Weights of a small transformer language model.
Size: width 192, 2 heads of 96, 5.75M parameters.
Training: a variant of Muon for these matrices, 11231 steps.
MLP neurons of a small language model. Each row is named by its layer, matrix (up: input weights; down: output weights) and neuron, and shows model dimensions 48-111. Each number is 128 + 32 x the weight over its row's rms, rounded and kept within 0 to 255.
Before each neuron's rows, "fires on" lists the tokens most often at its 100 highest values on Wikipedia text that the model never trained on.

fires on: "ot", "ent", "ed", "ok", "g", "re"
L6.up751 [137  93 150  85  91 230 138 163 154 118 137  83  70  84 101 144  88 110  89 159  91 121 188 151  95 145 179 126 142 122  78 164 159 195 134 167 143 107 143 151  82 132 122 130 145 119  93 106 169 140  98 104 131  81 118 138 126 138 160  75 178 117 122 125]
L6.down751 [  4 122 152 109 144 141  92 138  81 106 181 172  96 106 122 163 161 159 127 141 122 116 162  97 111  84  62 134 129 131 104 153 139 166 163 102 134 165 175  62  91 146 101 120 131 108 139  87 102 111 112  94 131 143 149 131 114 151 155 104 166 115  83 210]

fires on: "s", "as", "m", "ar", "."
L6.up369 [129 140 137 159 135 155 139 137 188  97 114 158 113 127 119 181  91 138 104 210  55 120 142  86 167 116 175 115 105 152 131 150 111 137 110 111  97 149 122 199 151  39 174  85 154 119 202 138  95 162 138 123 140 123  97 132 107 122 124 121  90 131 174 116]
L6.down369 [ 90  66 145 188 123 147 152 123 117  71 116  80 101  96 118 109 169  76  71 178 123 193 160 110 117 146  72  97 133 155 137 136 124 132  67  86  95 105  95 129 135 139 106 148 135 103 171 139 113 139 100 151 139 116 153 134 107 170 202  74  85 125 152 106]

fires on: "in", "g", "b", "ec", "p", "ent"
L7.up542 [123 118 124 144  92 117 138 149 115  81 134 162 109 154 121  98 119 178 121 133 129 150 168 148 128 109 173 148  92 102  91  98 135  72 162 146 191  75 144 136  75 108 149  93  94 154 105  91 134 107 134 129 174 174 123 180  98  95 112 126 125 101  70  61]
L7.down542 [136 177 105 160 123  99 141 151 166 109 133 162 108 141 118 132 148  76 166 165 111 147  96  58 140  74  67  96 130 165 134 110 101 156 123 126 149 175 134 180 128 147 154 126 183 111 178  90 184 157  76 114 118 103 129  65 139  95 152 105 204  56 109 109]

fires on: " Br", " Ar", "r"
L6.up557 [140  53 132 131  72 125 120 189 120 152  85 105 132 104 119 166 134  96  90 140 142 107 148 107 153 192 111 125 116 124 120 117 178 101 122 149 112 117 151  59 104 134  99 136 169 107 113 105 132 168 154 167 175 151 139 180 124 116 172  96 154  70 149 152]
L6.down557 [132 127 155 155 126 140 173 130 116 142 146 150 150 151 143 109 143 106 153 134 100  95 146 136 103 186 165 151  94 145  87 159 147 105  96 235 114 145 132 116 131 139 110  85  68 156 123  82 113 124 156 127  58 157  97 114  72 120 115  59 143 174 127 101]

fires on: "er", "u", "on", "g", "t", "ed"
L6.up25 [159 101 195 125 208 147 122 107 184 145  76 105 160  86 166  74  96 104 126 108 113 108 181 194 145  74 125 128 134 114  93 145  91 169 132 170 170 170 170  94  81 193 136 137 151 112 173 148 131 104  96  94 114  79 145 170 139 133 143  86 138  74  95 176]
L6.down25 [143 135 120 124  89  98 127 159  52 158 147 118 143 108 139 126  86 136 167 117 143 135 160  93  95 101 103  39  87 109 108 105 156 146  75 105 136 172 145 138 139 224  94  97 122 121 109  78 138 152 119 140 172 118 145 166 118 104 140 163  87  85 131 112]

fires on: " bec", " |", "c", "f", "emb", " n"
L4.up318 [130 201  72 133 142  91 144 101 191  92 108 157 130 145 115 181 184  80 170 131 129 151 138 177 187 114 147 157 103 100  94 168 130 106  92 126 144 151 112 123  81 111 108 149 147 104 138 106 174  73 133 124 105 177 121 108 109 144 161 176 147 141 179 150]
L4.down318 [166 173 148  91 114 100 155 117 143 114 120 148 112 124  81 117  81 134  65 143 149 166 134 142 174 165 114 140 105 113 102 125 165 174  81  95  74 125 111  91  75 115 129 108 130 115 129 108 125 146 105 119 111 134 200 110  90 131 145 175 138 102 153  52]

fires on: "n", "ut", "in", "v", "ent", "ot"
L2.up665 [106 166  75 168 149 103 153 130 143 102 115 107 120  93 120 109 119 129 123 120 113 160 196 186 142 135 121 161 133 132  99 142 149 142 129 147 132 103 112 162 126  92 167 169 140 133 130 152  83  88 164 144  96 170 142 158 167 149 181 143 138  61 155 104]
L2.down665 [154  87 123 117 128  99 146 145 134 130 120 107  87 198 141 123 158 126 110  87 155 152 184 171 145 161 176 149 118  96  89 120  97 152  69 112 112  90 127  85 151 112 103 136 139 143 171 133  99 146 146 103 118 159 136 150 167 143 108 119 154  99 155 144]

fires on: " f", " Br", "r", " tr", " Tr"
L9.up478 [112 107 102 166  70 109 147 158 129 141 101 165 133 100 144 174 138 127 185 109 143 164 170 124 157 143 121 161 147 141  86 187 112  74  75 131 142 163 181  95 164 104  75 134 122 200 112 170 181 173 112 147 120 138 139 142  99 128 100  35 126 185 148 124]
L9.down478 [175  92 131 100 139 106 116 111  75 145 142 120 188 160 133 192  90  77  97 131 174 101 124 106 148 211 111 141 114 136 121 159 127 152 109 187 118 158  99 122 169 120 145 116  47 145 143  65  93  40 136  76 145 174 119 129 164 112 131 118 121 164 133  74]

fires on: "ec", "ag", "ent", " spec", "od", "ograp"
L7.up162 [171 128 139 138  95 115 115 158  82  35 105 118 136 109 109 123 120 147 113 103  70 188  97 162  92 101 109 148 118  53 147  88 134 107  74 132 151  72 145 164 149 102 113 168 128 107 136  85 127  79 131 104 109 203 120 169 177  85 160 144 159  96  83 157]
L7.down162 [111 160 137 197 133 140 131  80 118 161 188 107 144 137  95 101 140  93  91 149 103 156 154 162  93 136  92 140 138 126 130 145 106  74  87 129 170 107 182 156 124 102  95 127 144 156 102  72 129 144 125 122 161 100 169 158 164  90  94 155 163 135 158 117]

fires on: "our", "he", "ul", "ach", "ack", "y"
L6.up622 [113 140 117 126  72 144 107 132 141 192 160 187 115 111 171 106 130  80  57 118 128 157 118 117 131 161 159 146 174 121 146 146  55 118 123 146 124  98  79 186 109 117 138 143 137 117 123 161 137 146 114  79 115 111  80 128 100 165 155 142 137 149 199  91]
L6.down622 [169  75 155 119 105  76  95  90  88 146 138 109 124 107  90 128  93 158  74 115 100  85  83 133 135 213 191 135 112 127 141 170  70 187 118 162 165 148 143 211 136 158 104 186  58 131  77  52  85 104 135 158 110 146 155  83 158  69 154 105 153 159  87  90]